Weights of a small transformer language model.
Size: 12 layers, width 320, 5 heads of 64, MLP 1920 GELU, vocabulary 32000, 40.2M parameters.
Architecture: LayerNorm before each block, untied embeddings.
MLP neurons of a small language model. Each row is named by its layer, matrix (down: output weights) and neuron, and shows model dimensions 176-271. Each number is 500 + 40 x the weight over its row's rms, rounded and kept within 0 to 999. Numbers have three digits each.
After each neuron's rows, "fires before" lists the tokens most often just after its 100 highest values on Wikipedia text that the model never trained on.

L4.down753:492548515507543532505483518499519544479566463541509504460498547431434533495479560503529419542497542534563522470475482477483481449491463488524547603495507495444466409441402515540468577443520492444517475523443466529511463482518474511534501471492503522450534546520545474514500547545544514532
fires before: ",", ".", ":", " and", " in"

L2.down1567:468500483441465475457430531462491523461506482551468445536537458566515550499459463493456493560412449517538509487492544534522483488447576447496494438522493551525458529503565478596493529507464497456523498593490519489509539554509516524561508556528454487503499561576513563551470538551464485448
fires before: " |", " m", " (", ")", ";"

L4.down1194:465522489470447495534497520488506457569450590494503476415496490458460432548555501452475493493388462479524459517512550495474496501514479474473516431446467511560497491489536483529474478466502509488546550579518444493471487503520563437488485545554507486448511436529616544464446534520563464512
fires before: "\n"

L4.down994:513488468434557428509497486445512443536511499518494481432433462457601569465480531484416499490475545508541510509458508416470474477518511470489525554469463515435485483542535545472468517445458512531600476506509485511548515532509474539497575545500479479491411501494517564437510485529508515576
fires before: "\n", " ", " January", " affirmed"

L2.down1260:567435492506514483452451520450516504529474479458483483521428509513544501533518500441546521530479527576540495481423463487542433534550527499504552471570547468552528523538396648512441494478476504454496492469443515498528443510442517486515529524500467547520519569516495553430450510472499499488
fires before: "==", " ==", " and", ":"

L6.down1083:517454518495497540511491483543549503542512490486555389535536476512454543518440513561497478572458561510483570523504551505508533502555468457502487502512461528530539524495468435519548434482536515539568464499489497491564523518490465537514491571508422501475543557497522499467531528461480462504
fires before: "-", "|", "\n"

L4.down1250:609453567485536446553614509453434535508554551452515539501551455541506482630454521490404490523465536547505479418557489540509427500401477516505483502472553471459500464547482492487501544475529458485515524569532534462559492484454514463465448470520508446553500577481482453535476506464547538457
fires before: "\n", " of", ",", " is"

L2.down1804:490518474525483537450538560502521526430539513519509556510492459486466445465529502464461483509583479420481508510532486494487566570434495459468537464597414490473519480483546480407461532502519535552489530440513430504406415525474560490528498534507474494418436450465490459545510478508511478584
fires before: "s", "t", "==", "m"

L4.down1148:558459506524503510504457540525486558453508473546491461520452421505463497407484422486527467561535537486485476529461504500437514347452468533483533452467543503486414476511443463564511436430559526458428442523558525522540558534527507547481548515493416520541515433478572519471527499511464510515
fires before: "\n"

L4.down1481:541501509495494445473529573466509581504436530494566569527437557468530526546527511496527496478456449489474423366526459516521540511527502489483566497457508490433522454550511514529521535511501483509453438541575458540543417486461491529532555521478494469510503519541491539474458495512513457525
fires before: "\n"

L4.down1009:555459453495486480457559501499491517491509410468521511541529493464487533475534452459447505490544494475542481441550491523586539576550494499545469493503655522529492536474504568523480476484538524442526529462580481436516436514535487565490491511531553541508492517527510516494497463463506555531
fires before: "\n"

L4.down915:539452539528453460547491478467520500425513585574494496515525567571507527466456505611512502535453542517506526466509501423507487532520486471505471482437455451493479482523440519459437491519483489549485513515470440516491505491542487531550507502507506480483505460490541461456529511468455505538
fires before: "\n"

L4.down1283:502495485547442451548507553489588488486463530522458462552469512523508489484484434466560500541451513507548523464463515516547460488483495448525537463532470472527490516487445543580478568552466451523464463542450487449503439493459510457456558483529506512506514514444469552420492546461464461525
fires before: "\n"

L4.down1904:459407531533485506478493524476562511505497422488590392451486464490455479552552475509473463517541460537531457536475498526539499521544470549435458553500488552507527442557548505478526503517470453400489491489605493519503475542484536463572557446456481430436557510523540504391535536460533520503
fires before: ",", ".", " of", "\n"

L4.down701:471505507530484515483474513503460457496497555466509531473540474487508523546510528410504516415575536506494615485473486527477476478474446489535427475489439481522565534528459492512478440471530627473499482460454531531523488490488484555511511507521522446433508539531510519542470511446503517424
fires before: "\n", "s"

L4.down17:501480437530438500555518506454585564407480555490566499477530539502462499516513524395543529453423482480432493549492500516496501555551515445524492488453479498477515558454546384546475511495517453511532529488488455504470470512491460440490566556407547481512507549454524449498427537507482492474
fires before: "\n"

L6.down230:510449475458478554480492511481538511478492546532475385526506452520465497407514521498524470543462531498534501522475522469484464444447511478516484474457512491499467509432488551566507586518445480480488541524475484513478439510461499546551444539483501516481444538469449562347555491522493568491
fires before: "\n", ".", " of", " and", " in", " at"

L4.down1674:510572469482492563450439513485515473512460475454519473480463504486457498480531472516524435520510515454498468458548557586485486497538530520543488486484536546458488535454482525531465487423491487452414515506484490496616537534503493486442521483545459528562451494452534516487562452496465511552
fires before: "\n", "-", "="

L4.down670:479464512460516486507452460546550450469483463457651451452499503494494473572466571474417432538562492457438495528486527488520533541485541504468466480572550441512454529529601542479417532548528477541474472421495471551476508499468499506482520484487534514501579494516520530505487462478539506529
fires before: ",", ".", " of", " in", "==="

L4.down1035:529474443561482535563487439487492587519524480483461464524459534526552542462437568525489499534493532504463557511490447514545523511421539541467423554448485474500461481466515550481472514443466535504519485492537511495488437455505461519501534547577476488500510521500491477499508478599520531466
fires before: "\n"

L4.down656:448531534485465495532542450498534522553488428482551421486536467501468510514506494505459482547452463524519523446515462475564527518527547471498488550576494468470447505537476499554486448486471486419507548526492470510542408529454521571507543511534513466543499564534433514558448464409450460499
fires before: "==", " ==", " ===", " 0", "===", " career"

L2.down1725:459537479544566518534422520510505508522504521577545471467484494471486510521577481472556483489396387502490508498515524486503555453545510451466449453466476539580553470525524539494502501498455540502443494490549480460516481462513505525492519518535482472504529524464546478465512480481498545438
fires before: " |", ":", "s", ","

L4.down521:410575575534474541469561520500447522476467504506596489481537459499496506521544496491480459489525516558455446473562395472521453488480538458439502447577497568499400491533463532482452526531469515518400539504475472494509475435536535487445494604434584487497503539478471515461511522520595442526
fires before: "\n"

L2.down180:449521475463476480471512513542455515460512497503454513520562460549480573511440519483546487511536509497469522574515483446442485575508464503420560489489489517512517526459542434494574487549471552544450481553599593465517549475463523402446493483474534504465506470536511590522510454513416547503
fires before: " as", ",", " of", " to", " by"

L4.down288:407503494549437532493489532540439587498451532519489484487488508492466531500359447509471515509490475482539533543531504370474423462543530467495540460445507532472492511522539486559545457552459486511561457503524516500524408476531487493469519529449542507473507556544479471455472506484507454530
fires before: "\n"

L2.down1109:554446456512485515527578458480431529540527493481545444402398511453542512540468476508510486529553517519544541560495426533478554503537457419519552535486526489413370430521468544483490482495497538473502435479555534494447425509464538515500506439405523486509469438528512540446536477512566496489
fires before: "\n", " —", " ", " 0–1"

L6.down331:522524527494516528526512475445485507468544507445522454539478533489435529456524476455513507525470580503498583509559475497405534495475502520547462438518520535509525465544468504517485561513539479514528474476486442509483513517534491557498494479576497609485502554497433491446508500484517500487
fires before: ".", ",", " in", " is", " to", " and"

L4.down319:431461383506456513514515455451466560515477494467545490448465545504476480423495454568542499468492515502511481458423540494503486501479492450481432427437465491541497481479491523472498587531529452541437540475541518566492465490568577454483517546518478465557527548503518478445552506588522521467
fires before: "\n"

L4.down197:526603464504503530495472494525504486541424536528469479523515580536479460457493543594519449568506491519517472532497476452541505534457496500517420524466396480531530506479474407517507485441383477462551501496499424418470492529517440529553462442573550533481483506492520516530401493514458486542
fires before: "\n"

L2.down1847:527554605521469500519506561444494426454573374491503456585460484471491432477571520541478449512470501488487470460502533471486475497541516530479448526470539516463484513494573473390470496498523552543554492454488484556441479488467462458473561427419535488530416539476515502482521505504506516480
fires before: "\n", "---|---|---|---|", ")"

L6.down838:467456452522525504493517468513513557466542500565514434515573490452400545456525463503491494450440483567452477496480510492460536569503576521495504482539472513523545436540547457464445535520531498473453446505460516486564431592487532468524526566428470460405511542440481498464501546452511503486
fires before: " |", ",", "\"", ".", ")", " ("

L4.down1508:521542475429502485518534483445536519461514581405530465470500492492523444485508442555456479497501484493465480502518559532455433536507508495500490511491492475492526470488598418529444539496515533477547458538421498487565521538496531429483477461535524497512469561427533556491525518513532527505
fires before: "\n"

L2.down1167:443541541499451451516435507502539432538515511550534474539525536489493477505518468525476476501548511469427479535472482516511478441474544574513507497477410546539490518447465491493482454543528507501526511544529524506516541501501534489457505523506563479566506539490494565465464462522424467518
fires before: "\n", "-"

L4.down551:475439419454498539517469502485522556434501515583476477497541496488484464417525523496534519539489542501537548479470477538472520461455419466482579520480534583563522534475491543574527463399549462481563445514500516467457544486461493475479480573496526425526538492489535455485454501556487467512
fires before: "\n"

L6.down148:532453471532538442439575557563480472520505517493494506398483467520490501544432525388502446498545487504478451483511555497503544571511450478497514469558537492443500523522494485484552497528479544504522468450517522487477439429476530476457482481465555516467541482512465573499582526455443603514
fires before: " of", ".", "s"

L4.down1899:448528495493423538525470527491548426492520443554558480474527516462491547493491494504523510504573487548504470501465465525494491524520505501442560553482481471476498489540512494470487465554509530500473511510560503505475497506549557505507526554486527475525457528525444452477553468557464448505
fires before: "\n"

L2.down1086:485549517515485480522443526515599527449504434493565480476595500491474575528557519557442436488458518445463504494548520478475571501500498513539467542496425517496472498506583415510515504568564540505525505476522526477521540530476432508510442451517500498458451518493435489603514537567456517519
fires before: "\n", " (", " the", " |"

L4.down1563:439453436495521449503487498484505457540511450477495495516446574483484475502488533495435523436491568460546495556569506378509565534487459545470464565522569577519487526440495571496469446488525551488548453505537457516502517486543498520534516514475516494502521459561534557432588457504517542550
fires before: "\n"

L2.down1253:550495504477510502509450517560584409487551444562515484453539457471455461467496543438464479472496499483532564449520527555493559502469471485501510502474523483522537517480517504527458475482491508524532465488507482519483502495483466479481528469493541432495459545477515511566506549475486482521
fires before: "\n"

L2.down962:514501516483470496470535555513523438531422569497572479413526487504443471513591528485523540528525503510536518527411506481532526549508498518567531487586430497492444529482446516515407563507487470523490492476485548529525515539455478534517555520486516491505545487495431467425524560475530499479
fires before: " |", "==", "\n", " a", " Championships"

L4.down453:443589535502522454485496511460523551554512489433448498468480601519492494560449558482532471558509527520498535493524461451512473483535506461473509529541534487542474479491556472531474467483461568458524494529536482482465521544525447523474535520514501508436580505501558493498482476471510442479
fires before: "\n"

L2.down258:432455475499550474468527492455562470487533526396544443430467497465528508502476566498470482507538449517484519512440578450420465525559526457499555459563587526492513509491496467557567488486592450492551476496541513548498522566485457511478442510503544533471468495480514587529529468431493503494
fires before: "s", "t", "}}"

L4.down340:505511537524546505449535553461556445445408511445501488432471476494466559432540496496485466465431482565492518479557538509492477525503496513440476505506509423507531486489557482499543495515492560483452498464539487519522449501512480513518554537512515448440565475545496458428547530467489500567
fires before: "s", "=="

L6.down537:493473441548542489443477486495488434477468457501452463497532494529469540541529539416534490472425460476502531520571461542485417547441515506462518548540473481489518477460421459468512449441498530466521567455512462482520571530504524396471595527554537398579479554453494501438479536503524591444
fires before: " of", " to", " for", ","

L4.down1073:427446533550559430535480537526528514551482542484521416473460489504422530456495457500494538569510519495543513543472456509596426474533458501494523543572507522468493525499547531454474462492513563482517517549493507518480456458492457508474478510475523541454558461528484454491520496483553576553
fires before: "\n"

L2.down1601:558384507446462506527466508545490534444450494532517501523462522553474532549449483573554599455460519529564449480512432484470518553532510536463494459482508562542532576404478558528498507425562517581491450567537496477521470484461479476407492519544529549470545581475538509445493479468455529505
fires before: "\n", "---|---|---|---|", "phi"